From a checkpoint of a small transformer trained on Wikipedia: LayerNorm before each block.
MLP neurons of a small language model. Each row is named by its layer, matrix (down: output weights) and neuron, and shows model dimensions 0-159. Each number is 500 + 50 x the weight over its row's rms, rounded and kept within 0 to 999. Numbers have three digits each.
Before each neuron's rows, "fires before" lists the tokens most often just after its 100 highest values on Wikipedia text that the model never trained on.

fires before: " |", "s", "E", "N", " result", ";"
L5.down378:489480524475521456547389378454504456507490388444553470524463520516530404539482491571455590463565546470466576530499440431487546518461524457536537489427455458533439485551564520574582478443498478467466522478506439438531532544515526488505508543435631427503562506507552483499490566482467555485513529444546427615482480527522432524555403435435499425494513411524426556568470609537615478493577540480445527550557498502565509468527522401534470479492456529554483502607594440513481531526511438

fires before: "\n", " |", " (", ":", "ided", " U"
L4.down110:556462469441540467563421509480647493528536499465548554503431502438534564427506470585577399504504487501476588537470495514542499512539492564395500546491493527513591416564466453569544518543411470553486597517580494554509460557545514492576484361428439569498586481435437529499500394483537501483455540512498466571451437573518519482473560557526458533542445485474535489501533460419482556422462417485524511401455430483470562494561550535482479492429486430533468484497513527479428611474508457

fires before: " |", "ire", "k", "es", "ers"
L11.down10:383529515442509519431354371506502457473484564433539483518494552540575497521442512481457533549484551489538599529540496500431598517470466479558485464511564503497423595361468528456535499536545473525480529448495482552439555446468418495556529506454513444492553489486419378433545568525459470533526535475504509457457446489488511467457515483455454473498440485541489551478630472432454567622486597518463523468449525566469505497545511491504540538516511511408546588497541483525520616553596512

fires before: " |", "\n", ")", "3)"
L2.down574:596433514468561450505497432495532567507526516514549490533534481482560481492564470441542483514497460576558430554538472533467488585486568478529383553449427503505556551407375482431523535504564430500521643544505440530469457468457533605445474553502509411418486555467504534520393535494583543488495477457454498486485552438545473581455506454490497466458506483477509518557483427537502501611513511494499475479527562663414500505554441445484535514458568426503521530552412553524486464446446401

fires before: " |", ";", " (", " Ed"
L2.down131:563521522534473513568412584585485493558440487435464520488550483518531549458525454551596526515596450495438513477475428463449432528550503528453493565471526407524461469458522491609444514527541544463468474654465540587478506574547443469500428546424436541565526401461440411508550433513442580584569567494489524413480556564436457551511551564498483463523496481481515445553520523456498479515614465482499468517481490514456405446426535516515484478408578493420513566456454467474504443521424502

fires before: "\n", "f"
L11.down631:555490602337476513548502499461502489477506467477592484504459596516562471416507421484477551478441505500422364487498488518496521440465543602456592551485468585490453664525503569541530454510507548495622426511471473461367518561526465551561480481439504496398541540576459413425555432547440551543583524454488526479435472440506532488565492492421480499534497507512514530522493525478526473513481519603450425515471580452464523521536493504479477486528485403502533518481508543523521563520507483

fires before: "\n", " The", " He", " It", " In"
L11.down138:421502565435497464492523485518515509478491467426493500517468547486542494455506518525560441456525484500523444490541498496565505488512482570507539511518545569526496729464503525494517493532495508503484498546493496321258514462558516526517456564498506476346486530518566489564494533526489500557562483451522469465434496451635536573521531567466520449505505515398515468496512464538464489510496452512542426467493548458472523495540465530452448458532507526461596454480396515507472585477535450

fires before: "\n", " The", "\"", " He"
L8.down442:401487528424523452468558450417516477546489446471541442492561461488480466435453545509529437453487490494462472484504528462565455422522409517412485460498577494522512708412470546546518596571438501506520526578435521443377490464508491490499501641534488511418509520506574612607547560514530438433587446392468520500509475503609504522477514561514537545535512535451510497486504458476449527520482492533528548578486555383502470504504525538475487441477496508524563438483452497496552515559516528

fires before: "\n", " The", " It"
L8.down289:368496528436500429491604450366512437566560518484496550502511444462469468526467548423517470391503457474505483478577553511586538439472477485440499460483529549506561634437545620523486586516446462456523472548482482412291465473524499532451530523449462509467480561550546557580538551473450493472552514456471473483513523565585518558469539534452498566478503469469534502493517506509449563487485475537532567589494503421562549485437483500440465448481437555545531429563456511477523551525517492

fires before: "arn", "vel", "ague", "t", "x", "ave"
L7.down589:493566461472409453516526537566517486520471517512483572489514464466408522442442532494410561495569550460578480502484519445519476390470484509521510457526506558464486576477532397535494518484525509502476542491484487466557520532476591434513440518552448600551441514500472525520543470462480487366502429599481476550523539446436548569545510562476446502520586468484529524499531562534603440474420398445424421488585480527532471520432467416491551459568436494459524500565576626386600550480564473

fires before: " |", "A", "%"
L11.down357:402497473630494498491525559492456464435514448532558437475509475508566506494472514481480484537432478591471421527495454506551477493564466425497562472472605556485549510487526548425528488495452532581387621555396451473508635497453571480475457550523561497504521459504474503573497546581503558396552558487534480542412514575444552545434475476466522489517501598527536484441442567494504432470434555477488458427487514518445440498546571433524458627514520432476451436492514500568515560465417475

fires before: "\n", "==", " =="
L4.down360:426426561561473461566431430469531527509593597466477494434510485476489527369519533462497430471514449469512471475478486470560567599432488479571543425415484562578454497412413514474559486510489661497457565531506616528474441523488553528583450610462431519528459552457564422521489493543469491423518581523502415462439492505483559526505530540453499553490492496479459472490433505521511549480487423469572432480543385519505444558611493535497528516492427480472472570544538500503482506571480527

fires before: "\n", " ", "|", "al", " 0", " |"
L5.down612:453493483433521535482577517505520468528502486419418482518497480491462613549509480448480494507453444542522435495531533516526552483498541532459492561553515505461571595461550568517443468485504531452494605524521486415517385480579490535388529472565538536511478530432474545484545577561422574468596506473528440497427580461551522523486439546458458549502458489503549435584541557452419533608417458474572537557497537419431489554452462556626547476453485504471487565507399506472555389401534499

fires before: " mi", "E", "T", "/", ":", "S"
L9.down500:561460475539514412560485602405542520470473471445504450508500475509573479455581369483468591525526508428494569384551497521504503559413519576412406504555499388494554601526456403498557459512574520484493500543471368505601566452514584539478423437475533459450499455482582473470499430462447477477508449442518560481515520488526548450487509523474513463533563469423481472515511554487542389557499536602473544520511484565474514518524525520555433482486470514540599495569498475571506430526492503

fires before: " |", " 4", " 5", " 6"
L8.down88:579525474423498498472462433565481520507508467525549462486518420461523558371505567547537501509453456523497511545496538492537577481469443444610454485442550525513535412468498534493463484391667450517452560521325496519606539563486604515498521488541492502546553502539464536499540551501508479587470502504428488541467479488436535552439541447520526378491469489609498488332510413487553526476563439491462452527523535485472538527526509491448493511495473504474518467527447516613495450543474444

fires before: "\n"
L8.down362:430585534457589524515482564487594529413585545529515497494527527508535429546530447481482443499449474488516560468581491532536499479484543572520540519505516514524549612499505445472535512470549543427404494558413387540547436503427456460454528511490561502590498491403578477499488512506488447535503502537551385541455480392535561477442415579472476476524555482464616449475353459484486439595454517518522459365548540512442536524521526464531475501473513533469452550604468520542504457423478503

fires before: "\n", ")", " were", " |"
L7.down169:496545568506538515432440451347533457493464501581555425528432529565475545497517499433534486483479513433554535429477487417486531516456501546523532526464460422482449585470508414565460440484569545472516608487417530498544477518510454513493448468485525584444471510479529578501501575434412536447493547438559450476443439488574517590575481506602478522431513571435457511498467572512516513445453475436582461478494583570529508471484505477608583563455493509497597594474504388500430493436536533

fires before: ")", "2", " (", " |", "ation:"
L11.down260:444581573440558517500402477394529508400424449454510528444590467463510534445561559469533429512542498461516552563519541479456555456515471450412601548576515527497468498572448491468493473516533481556496494485474523617440533560491553546514519556418429479431534516440452465457601494486398468444554555500521489498519502569373552425409534463525481513479505522562519520470472496491523569518493493492504541529503395543476470512518531479498437481470568440467526457492478452448463604667586462

fires before: "\n", " C", "E"
L2.down417:459506469414479484480478469493536491440497604490546496468470459450476510505539474469452542433513506423509467476621461543561593475511533491515532440565507549555401482552509530523520516528558508574427646573467480427449416481463503417516474469550497501548572437471448555406595482462504458490600535514378493571548392471496564453547566517497511559550481424455528457516476482433549548567486495539525563557502597477521451612458522482560484474484462472466457433531460586563442507426437526

fires before: "\n", "),", " –", "9)", "8", " is"
L7.down284:573554506430615508471409579464476445496562501508430575502493514487484529496531491517459475479493546526457513537461461460489531463496533460406450421511497494558520476494469573559517435501521469470419567478385386490653468522500524587509507461605478568483474515479438495480674424571464536503465517485573602411478484456520559506469519535449512485498530451532451488457479551443602494594497466521485454531487536445549501449494511411437539470587524537547437518541456521576418447495500560

fires before: "\n", "==", " ==", "areer", "ar", "ography"
L4.down458:429514416503545441613501459525480441582562590436461508413559485429626493520504564488568580416497500466510469494566500468507583521495384484505563513470486554488415515543497501433546426525505440498441506507444505568478549456488555509431543414475498561526432442468447456383588494510495451545541497533488421502463532570422563462549572520518442469536488570523575519557468404512541470565446582562563536520488592518497419514426524436517482473563554480452502534515484529468457468460445457

fires before: "o", "als", "al", "ame", "ice", "inning"
L12.down230:536436518478515548522565564412502501448470453440470491532528472477486496459437415542445528477539528493554571678497466498447570484441570461443506433433512467512652512558578476496552558495516558437471558500491502575457501463551494549462469504503546618431531491510481530476464528452468513351450534438477490541470552520420558413460474512476513507507559540552480548451543577490461545498513566404568525427484494537511413530491427514520600463498472519460498547408529511381496571504477444

fires before: "\n", ".", "–"
L12.down394:494470456583448471544537506484448367416530468454456504463420480481567415468481506538541483415514581494422488533489505412513520477495531596423456512576423520589388572459519535476400460453457425471575521567422467543466504542637488531561473505459551521484431510454487479467466518510511416510544498466506567493449474548534579473511532579500455530562491537535514465544499495481549471482516470456468541538428475557628450559501605480562475509513565537485555556525572451572440421476581489

fires before: "%", "6", "7", "2", ".5"
L12.down450:394536510769436500452519456502578518386487472405511506450480492521457504439526518468438417533395512447492452613490466460484503488455490589548506496437562449447585479495557552486531488454502513472458551439521549573425455538461513526542477505431448510448538532523452517418555490554472519528545523466496458506480480426464513515552519500546501488509519489598538604497464546583558522574517495427473425578482498518476490475569463421469543544442495478480484498467517578548513550544487493

fires before: "\n", "==", "===", "The"
L4.down80:539561542416431416501487523376473549393445559480479504425448510449541538593508514470522548428570503504522489476550542455465409466589513511472513468496492565547512493344500493577538489501517460479570476573457524493458445470619405471499497549492486439455544524492491503549484502575527480556480552522492468568497498547488517493476469584567434539541478474472624411517480547571488523481525458468492510507504576540439518480479597417466530502472415550383511524388621507476480457552564514

fires before: " |", "m", "00"
L2.down140:582593471446513492562530525581430577523515536463546541543494521416496430584510546408570480445534543506477521482454468500511415541522551491506545480573551518468581472583581530463440512421518401447512468488541544528540536447510546513332439510513522399511484487507464501476522491522448470463478484541541555490462442549443525498434531539507481542544511441493410563431513482507577497504589523431515443437598466493537503571519486388525548571411437489484537444495532386437570473409437512

fires before: "\n"
L4.down271:472483487365537424566522534391585523499546588496490522512527493460436547475503539463513490439512551489437465543584540504561491481457515486456441509443545604557549539432490560619450565532446474550440596567503473483404441477553434473418491483505522454488489528459533511557505522508480466429496525597525514558509466527527538579478537551506477525459538454477575505501516527498391507506606525512542516532574483569420501494531520502466452420522445489468487387505433539553470487589524318

fires before: "\n", " |", ":", " U"
L2.down428:470514488523459477508476580481475464413511547509455497490631428536468477427590372456479567479566431522555507485474477543453501580473571484588505505530497505463576572425442548574527475444488493634537430538449466441497464452500542560451467486440469505532553554492468580505552515549609529604542494567508522513455526413540484461480443486421458507506477496495510457461445587442539533407541511466442359524555612577430488519513478480482504524535524420410452518497470452526473470542524462

fires before: "\n", " The", " He", " It", " In"
L7.down301:450492580474525424511589458405529544514462502446509506538516506507509461452465563455481466398523467444588441494568513505568514444509408515476517449443502499551553607401512514575473623531462489578524507478539482411408524425546508535452485500483456534391488548460584521547582517420430542453553504468519429558546474517524504612492562531512472510438479503500495481524495485516480529447566498528597467586408527490460518493494543554494496435530478518526597355483413534529497578576528428

fires before: "|", "\n", "==="
L2.down41:462590540391542505470499411493502499487509479372504499638545476528432488559501540497502550538523519523463481487516528467560436449478542540604562554525468529527492565403519453511532544460447396524474497511527477434409495468516460550590505541463540495556473550537431538582582492493604500517447549526444461589477413431490536549479465536523413547518563455446460483388454470496572563464494526567475394481558550517429497555473524420553476467470433538529447501467402533517572529519459426

fires before: " |", " G", " L", " P", "\n", " W"
L5.down623:518452578487516599477456390480476515545521459427431420513495467484515470586487483515403589511505576428418426468556500485514424526458615453493451482502527509480487639444576493437545498478572481438502498489590459466575515508487538501550535587459502511551471481473495464445519450495498508501515488576457527547520470591525519393525499552530431478501502478536540528478554574451574433462554607458471526486584505548526535467575533403582519524450488459477501473580515464500435371476417589

fires before: "==", "The", "In", "===", "A", "==C"
L9.down504:544483468503557549500512525434486473511505514519484490532518432478498485491510510513514524479494476512515508489495508488494469485492492493497475420474523468508535557508460497525451627543499489498565487496520511474000468516510507465510556514494520491502506532498489528548495496491506523476494497478499502432521484501463481468570489497526504469498500501513490528514510509494512501521479559508479491487539496474556487503481491506481460516507492460490526522534489483535518489462521514

fires before: "ite", "ep", "od", "A", "ec", "ear"
L12.down463:495455513464535498461377449543511479509488636405471352478525486491505579508533596492479460508438454523465519486555388530526550417488538490514528560510470481540414491503496376468510680572491539487476507563459475472456508533487463450531466516446518445565511501587455521502590479510474566519425442489480486485496528550474562476468486444528517483489468412556506645435542539540569573456466534462546458468451543540559450540538441474463551524590459531441491547490537449596530502464535487

fires before: "T", "S", "mp", "one", "ummer", "t"
L9.down160:487461523456534421585559505398517513454521496570451445535395531553526566434545506529411523431458549407532546546580503488511496596440512459553447494465576499502529531589536530570518519524443621541530564468465467420543463473478334560510575484575528492456529567477567514502508450524506558407553466419490505556448543500516466450485563517492510491520465428462485486492500521519467610534497433532495466505536437499510476537443484516572445435450504321552541453493465484469469452499495572

fires before: "==", "\n", "===", " and"
L7.down615:440524421483495451531498440421442517432488481471546445595498506545488473525482543517511476523516477417495507539442542467483443582475452425546523498504516568501493506489386391489576565492594519508491386537438443474305485519490422585480537566472502460581499552485515535500490542496558474504517585629460492537547486491483577462483497574570499529558550542475562436442497440523431502573530467599554464483596478458496423509522527439454437454520515509506417541522529546474608440478497511

fires before: "==", " ==", " and"
L4.down123:437479444488475470616430426510440468511582550482579404595598474422496599540522420493507455559483440421520492476568536505469530462467443510535549535439561433492461425530539481483544448538467566540490544493586491496502595522596470595483485550478376513455516500419512388453515506440512582478441546526488518531468400458506458472498544492584540474559523515468496446529494485605524498455500491479508524475475491498506450484514591501513532485470495522462551396538515626397415522545541551

fires before: " |", "ed", "s", " used", "es"
L7.down3:438531525527468519404600480508518488524471525409495481547501562593422479418496468423396536467566542504554451557442546492500572460483485474461470576496507590438493596536527533464519490488550434488488471468513414515457536486464461537607528538450512450601538430578491512520564440455523438465525528546576475522539364426472460520492437436533479504445549539501527521464432502549585475514507439473487567465426425589449496495429469443475527538614459548516423463583496465574572520472477579

fires before: "\n", "E", "B", " C"
L2.down517:591557516508575537457486512572464566497483566421562453484513585535453583536602569471495535504469583429580528510434475555514501577510499541526452508456462525523555560425478442522437505541535534424514537513494444314441484568507446462514546485497459511542554509500510440444423473460444500416546529462484559538451535489514549430393507442537484538506503503461513495519391506453530467512489509441485503522506437539560492556532509428584571471457412410513539454539556482613511429550426589

fires before: " |", " G", "A", "out", "."
L7.down488:526539526556544470554518442531563407457527555431486512597532472437478442467478417582420506516533510446421489538632545580545534418595498456454493532417486398534549470542525487553518523561477525440509389558582529543568579461580457544452579504534482525445540482477502524442487449426529536486490433411426496496497528489468499491474479474497572558480467444430480483512482501470493576455615548470425583488534466549520473425582452599506514481433461406503603512509463548500476523468500465

fires before: "==", "\n", "In", "The", "==="
L4.down502:507561516329476365523454446368513506477524516437471487512430500434454563632519538492535506493490584509442493507562508434513436477499544453486500575511551581539460509393563503502431492455542398547482503572510505488440518435527477488478550579525462448475442582442485481456453475515551516487523560459523477553513551502513555465477483558532415512550521475453535463470469549536516569535563553510482596515498583596479525475463604473434480518457450531481625447475565580471454509530445447

fires before: "\\", "f", "}", "a", "at", " "
L2.down157:520499390526498481542564456533441400588507476497470575415448481474480535462419438673541446527518454502463460503415525418490484475489544451539512544479543555516545461395512530474567493531463491458497414570480463536441610555440458527559440499531529433502536504491466518486529512506487482383544474530545512521467409505500544557529488471576421504510438543624538448508474479466504485470507538525509621493394479449520516457502593550480484481529470510536442480499518526464637513552504636

fires before: "\n", "==", "areer", " ==", "l"
L4.down557:472550443511429538488492398572532551543522574490546418466557497546544492565456524428473502435381536571514449484464459481445581491562504469539456480450527504431442470529462558504448525460456497509449572468446504564480572499533607527467485562665520557500458520494504524466533598505474498414483527584516446459572513467478497446486469518409525566479566470520580476500460450483374471573496516459529439430565428454498503539516562423516605518554516563539557374533444557519497483491462532

fires before: " |", "ing", "ed"
L11.down378:536582475581504439439479460557479581507469520453503522382529545588478440523509541496543429499388521496461466488444442481482522599505523508507550480504537411499478537516483582363488464505518612473432522562471572457450556560469560463500513628443571499524493483418487519484445414440525526547482538491549433445452414484527500543537479475477460529388422528534460569505462489562557505590566493602492516527526509574444618452532560476520480501569452457442409518464491498466556484461465477

fires before: " |", ":", "s", " of"
L5.down26:578463459471566556441526547421612561611443539555546414510458487572497560483493484528475455499475564472510598483496490524509567524503518471498478553506460509450570523472474575447489546587476486586463504465528425454518556582491517502546521413529437497370478486537478430523450491463464593467492484552576476455496555561518435451552501460429481497428551494529539485407518528648536587541452456491510511398441528521516476527527541521462509447453610467420474385503419523556440493518478444

fires before: " |", "6", "5", " (", "6,", " "
L11.down583:531504426600388568493448593491544492362473466476509476557524473655502540521442439457489516444420468515487478464488416445446469558520511511553557455572517503486455550513463566509515474472664538476520539539528461505476572474528530455439385570436484478520483506441515455433479466442538535486509546464424475509502485517462532575437543442510551422570410460557505509556487526481531544436572533519499489498519517451508569542607505548399498487554552472509571464565559500491503503458388447

fires before: "\n"
L5.down286:526542503489557465561517542430559509532497590468550480448473484564526520513495492512468508342481548418567544561475485581484554500514464521505446472519510511553566540421500551599478487534496493466508578511540363399547483621486487506419494519484467555449483528544645496583550491522478434496536536434446457495519479431488500470465458551497462536457482461477552512572365534442486417527446486470515552412520486540486479506580545468597446417417489537480468415514523561594458461452440461

fires before: ")", "00", "7", "2", "6", "8"
L11.down97:547493471610510503544557513439490551531451524509538506458547542429483535502454576479484444475470457533516447560573595489462517414485464496428502449442592494478493473509519547464522468508474500510418559494421474606499439524437506466558446461497512580447439519404421485522482454529621553479600440536543452575499506466458437451404496428571480480479459547609538570398571500526483481414501515399590431495437537484511469497517503445513542567627481517494474620543461520492494562532551489

fires before: "\n"
L5.down41:484550484504531439526489588478565444576472582470527480415499488542558543482514474492470536382481505453565537584468501572480597519527415566559445514487478473539572515422538547571477496571529494410521560509533385401551443631509483514435507511496488575488527537501605482540498511449489449508532493376430418515473422414504491476474425526485514522387524496442580507586403569495535458526456483514542528443540464559465522463565537518557486493463508508471439384459538520540468465469491446

fires before: "|", " |", " Lab", " c"
L2.down637:514533580518451481549526487491472569458393508501450552506495467381599538494464450531450454475540495478606466550426512463421555442532543595542469454421505538537444464548498539513536524431517583470459539419488523568529447548478434407462489529505516534534632502546559504613371488491427490504445594563514538528522522563455457442490496510506492503446447420476461521604414550472580550475504478524543517496389428463545415488522490472512505476397520521543523532443549533442526551501486557

fires before: "in", "ach", "ck", "il", "ins"
L2.down518:451565515504520542535526520515562566462586524554533541572534389370501487378590568540518455474489443428451573537526472484506514483523522493591497438508495524529566479500459455557579540531444482553424508483466492547261493487485535482503503496479570579471467463431536487499442489553435566504513473497535473538510511455421491469620502511541481507452518508562482498445506483541556423490518490542426498517529545440482494493373512484452454623511513445626455474536523443481494530481502510

fires before: " |", " medal", ":"
L5.down420:496459544505396467480506483492555604498516572524509512555499523498520475494495604457380553532476485528519448513577483481545464568520512528469477527421533489447611470480480518475399564539508505436459586518576519526541462513552469474489582521483506579574578435477460455485451560537472431463492458546499513604576490472460560435470468413493385479462506473341582481552575519475464544460497493555487554485476401525437556516578453584502425465474522517483525391388538488544442444498521502

fires before: "\n", " G", "o", "|", " ", " App"
L7.down418:439525430445483456464494539428540516594525482424561528552529529471474461484499482502485509470477545557464572526506579519469445431465524506541519526310475553552512474439559501392432450513488596499575448428456481491522464536490506454613506597470478475512557498528587583591635396475516447521555538480461410531512503498514578491523475422492513497582452472478491490467424522476525447503567470528541523373508480577534476429536467486564456488548527459527491525555540488533456406548576525

fires before: "\n"
L9.down522:413477485520512478438462511430503497440475578525513539486523489541474548501516605466478567395449475470592522571474440495614503498476476580494521431367414535531443459576411508483500506590487519462420564500474468454495483474495596460522504417499581501564519511561552558505490448547498573553488454486514488485614499481539513425467498551484471632516539518442519548501559471557538426516544544381475466521469552413532492428523591519480515528380509502508447481554531525455514506480477360

fires before: "\n", "C", "A", " is"
L4.down536:442565569455485560547510500507366403443452522460563499530460493431472525475518482501526497500570588490533533513449497483586467425489486478472480504480623438540532508481581576495557468535482433403434527467436561598525381412478515508452483441571565488607575514497536541524406343518468490521469497571458488526488546509494485488511416527507480539532569502518541502510521505533604544512504492545523473502554462538493449490589515501391542533458578427498474516546459519459434453593524408

fires before: " |", "ulation", "st", "k", ":", "ch"
L5.down36:552420498545523486502514554457625467493520492509602450481456494562517471513508538515533542552472572419472484523600483546535520487576539486438397463464485400522496496453439485429571508500459547494445480481590501486547522494537601470467583480500498547472525438556464493464396491399476640451542463477567498535471568552526554411520449509538567508349436528588528504556517510471520497494517562533400504462432426512452531504468524551452391531471586504504485441447479477496371525511495486

fires before: "\n", " The", " It"
L2.down2:463568475508504464435411588498561478479485528462462550564437480509543481491517539521496508528440527413489569503546460475492453512488558604538460546461459470591491578458564467513459545436491482497492596488572466374360424602520475529513465485428560517413528527495476518551494504572529486453539531394456521551546446465493533476511498499510573476519414503522496507550587535524462507506428502533530521568519466458680411582485513609466510555474462450481438476545433495569444562430450518

fires before: " |", " Lab", " For", " c", " G", " \""
L2.down280:573525593495492483604412469477481519518507556518552538534441505457575495509419459454580441475517472482537440464393485510532464521544481563526548517518499483502485488432432540541527463375428531578535453488561587541484486524490429437418505496506513526447432546543533527556490482465483378607419567470380530490485519568523504462527543525490506575462510458482437528544397489559480516511554421474554524554441381546596516445470494641526460456484538508555564462498513531462411492517431514

fires before: "==", " ==", " and", " ==="
L4.down615:450498501526422483532432431509575467514484525520497496538488483477479585542528444510547446486583448386422524429451517451520492483483438466450545523441482458531487468465491488508500443494541697525404543456493581481460520530498478520520453617469392474489480507513633483509593504500373467553519505612474564503524478587462566491573517548519540449580487463489525471524477504519526476578577462444531579488448445522464434518528572477502528472448502497452527508480573627552431525460545426

fires before: "\n"
L12.down137:472474477406593434503473512596496419522501485433507444463478424535503434572495558457611404406497518518583479505520590438566620538592526517559557487516445473479471556486425528537499511464451512558547526511418504496555438531546461516481558598499526513466473535506518505533537558631461439446489506557416460512535487503484478445582470559523381479502466541556530501547467523485425528577464499453483461475504461497609396499477495547535434397442507430513581512487497474607477532518504471

fires before: " |", "it"
L2.down357:520547442509525569422457475549525499478442494569545456540583448545509500485524427500561468524563589527595456482440493466508407444455520493531476508534599463495470475535504589494521546459468489501468459564622510444379459427481530487420523548497495493470568423489502542500447507515536477504477437449432550702435516488492508516584582507504529484483514484496472488567439495544452464461545487645606559511561463508453541575471453475546445479443456574459485436439529467530532590491435475

fires before: "\n", "l", "ersonal", "E"
L2.down496:498472499516426517503495497558456576500521541496501419431507553482506485527507549491580553450498466510425506490478412392521437568529461450573547498467512529487525429564495509537431560456503531525527516552434473547434505511445440526436438654607514513506419483496460553493535525424519515541523495570584487511587502449438438428494546510461418558647466436606444548479448488434480438475584524465541481483482513488429455516463469425613553536481525520499578381529511565558525484478424542

fires before: "\n", "D", "A", " C", "M"
L2.down272:563501526568552501427519430495427596482428457497537463520554543489478485507429512464433547506540585471571476536460421624522488591585545494478488472524458517522522522412518492492412500511473517476512545556579538528457490500446482469453482462520500532450511549510565402493547557445453425377533451494558499525632456485497470499434555470405414549483439488540567545563430492415483455546499522548541548398452521458548469511567564584571494446492468488478521479533518499580551447516373414

fires before: " |", ";", " —"
L5.down508:503498553417406537414450460500535598479394437586601504403469481480441532501486459569479462455509536514441547507523484497489431537474508504593536570510513526591521544378512489507491433487601599454534578528372461512532560438510469476469406495477521497541480469532521395504524599487515412561581461502524518553479503596494542475480502471408554495516516503555497474575457573380511500451565560503413470525505506549466539516419557463536481548460521551495530474477501437479474575566487510

fires before: "\n", " ", " G", " Total"
L4.down121:496544544395457524467503430498478573543524469486456444477439458453548629454504462498412493401584509486579506524594518489501440515546529436487458643482466511516548554406569545567431525530487499525465585454476571504539421425550540444455409512507493516514538504440444567531448571510464497484562492585486519448521463521469528468445548498574501608438505543523432467567525531393426558496518470501525453539413521459428496516522507549551427540445403591491553566541542438527471488524477508

fires before: "\n", "A", "C", "The"
L4.down404:452591549400517560449495506420467462466567571429558523479449505440481556505520502452514526390437567496539515481486481531499494523504544523567492491525562514517521589377536536569576486556481501445438456511454480553523316544511425423439447445459540517509530544545559481536421412491500491442471492533413469551520572477510549470555466524431451441530443432488556478551499492418504541575486460616651451469534463502499468499521494572447523487581513528501515431508493530580481529557467463

fires before: "\n"
L8.down204:527456451487535519459547547499487487395563529461532533440442530530581504665548521386542455419548431466538441438467486567469614511422484531530513498570429488434439502499507539543464403437485484505501459495533420526488500570535432552420489501488534486479432550569454536482580434559523482492424549469470562530500505514487541471542434491481465400567454530474366553479466585451512563520486496515519499429486633489542534560523531559512454548462480527569520429444600570492504481459468492

fires before: " |", "h", "ate", "ican"
L4.down207:591556534440610451426513483471624500434622554542462523483439501481464478481508562558441504546542494465492521465470493522571546481523403569487503438575407489450559423453466457483449618544473524644492499446588524549547462512518458468387518478538495478561409577435483542453504526555499481401456445492399473442477466521501521515573495398533491485541546522549493502452511447499478524517465543614484542552498561401496567439496513495473501484499430463483463475552558489546463470442546515

fires before: "\n", "}", ",", " ", "\\", "{"
L4.down232:630467429449558520512477428557514522513569664476536445477405515513439421490483437436521454477530436455490514474447510491510497470532539537491536561468486547478472525393506439581471565514416508476529434448458518438497456576423499563589581483403506497466499480452508551510526622561558527451661504471416487482591456487450524514593486541482466548495504502544497516540428508506534405505441503515484473530431466413536518536540509501538522513453525488461572534545468562514503449617468515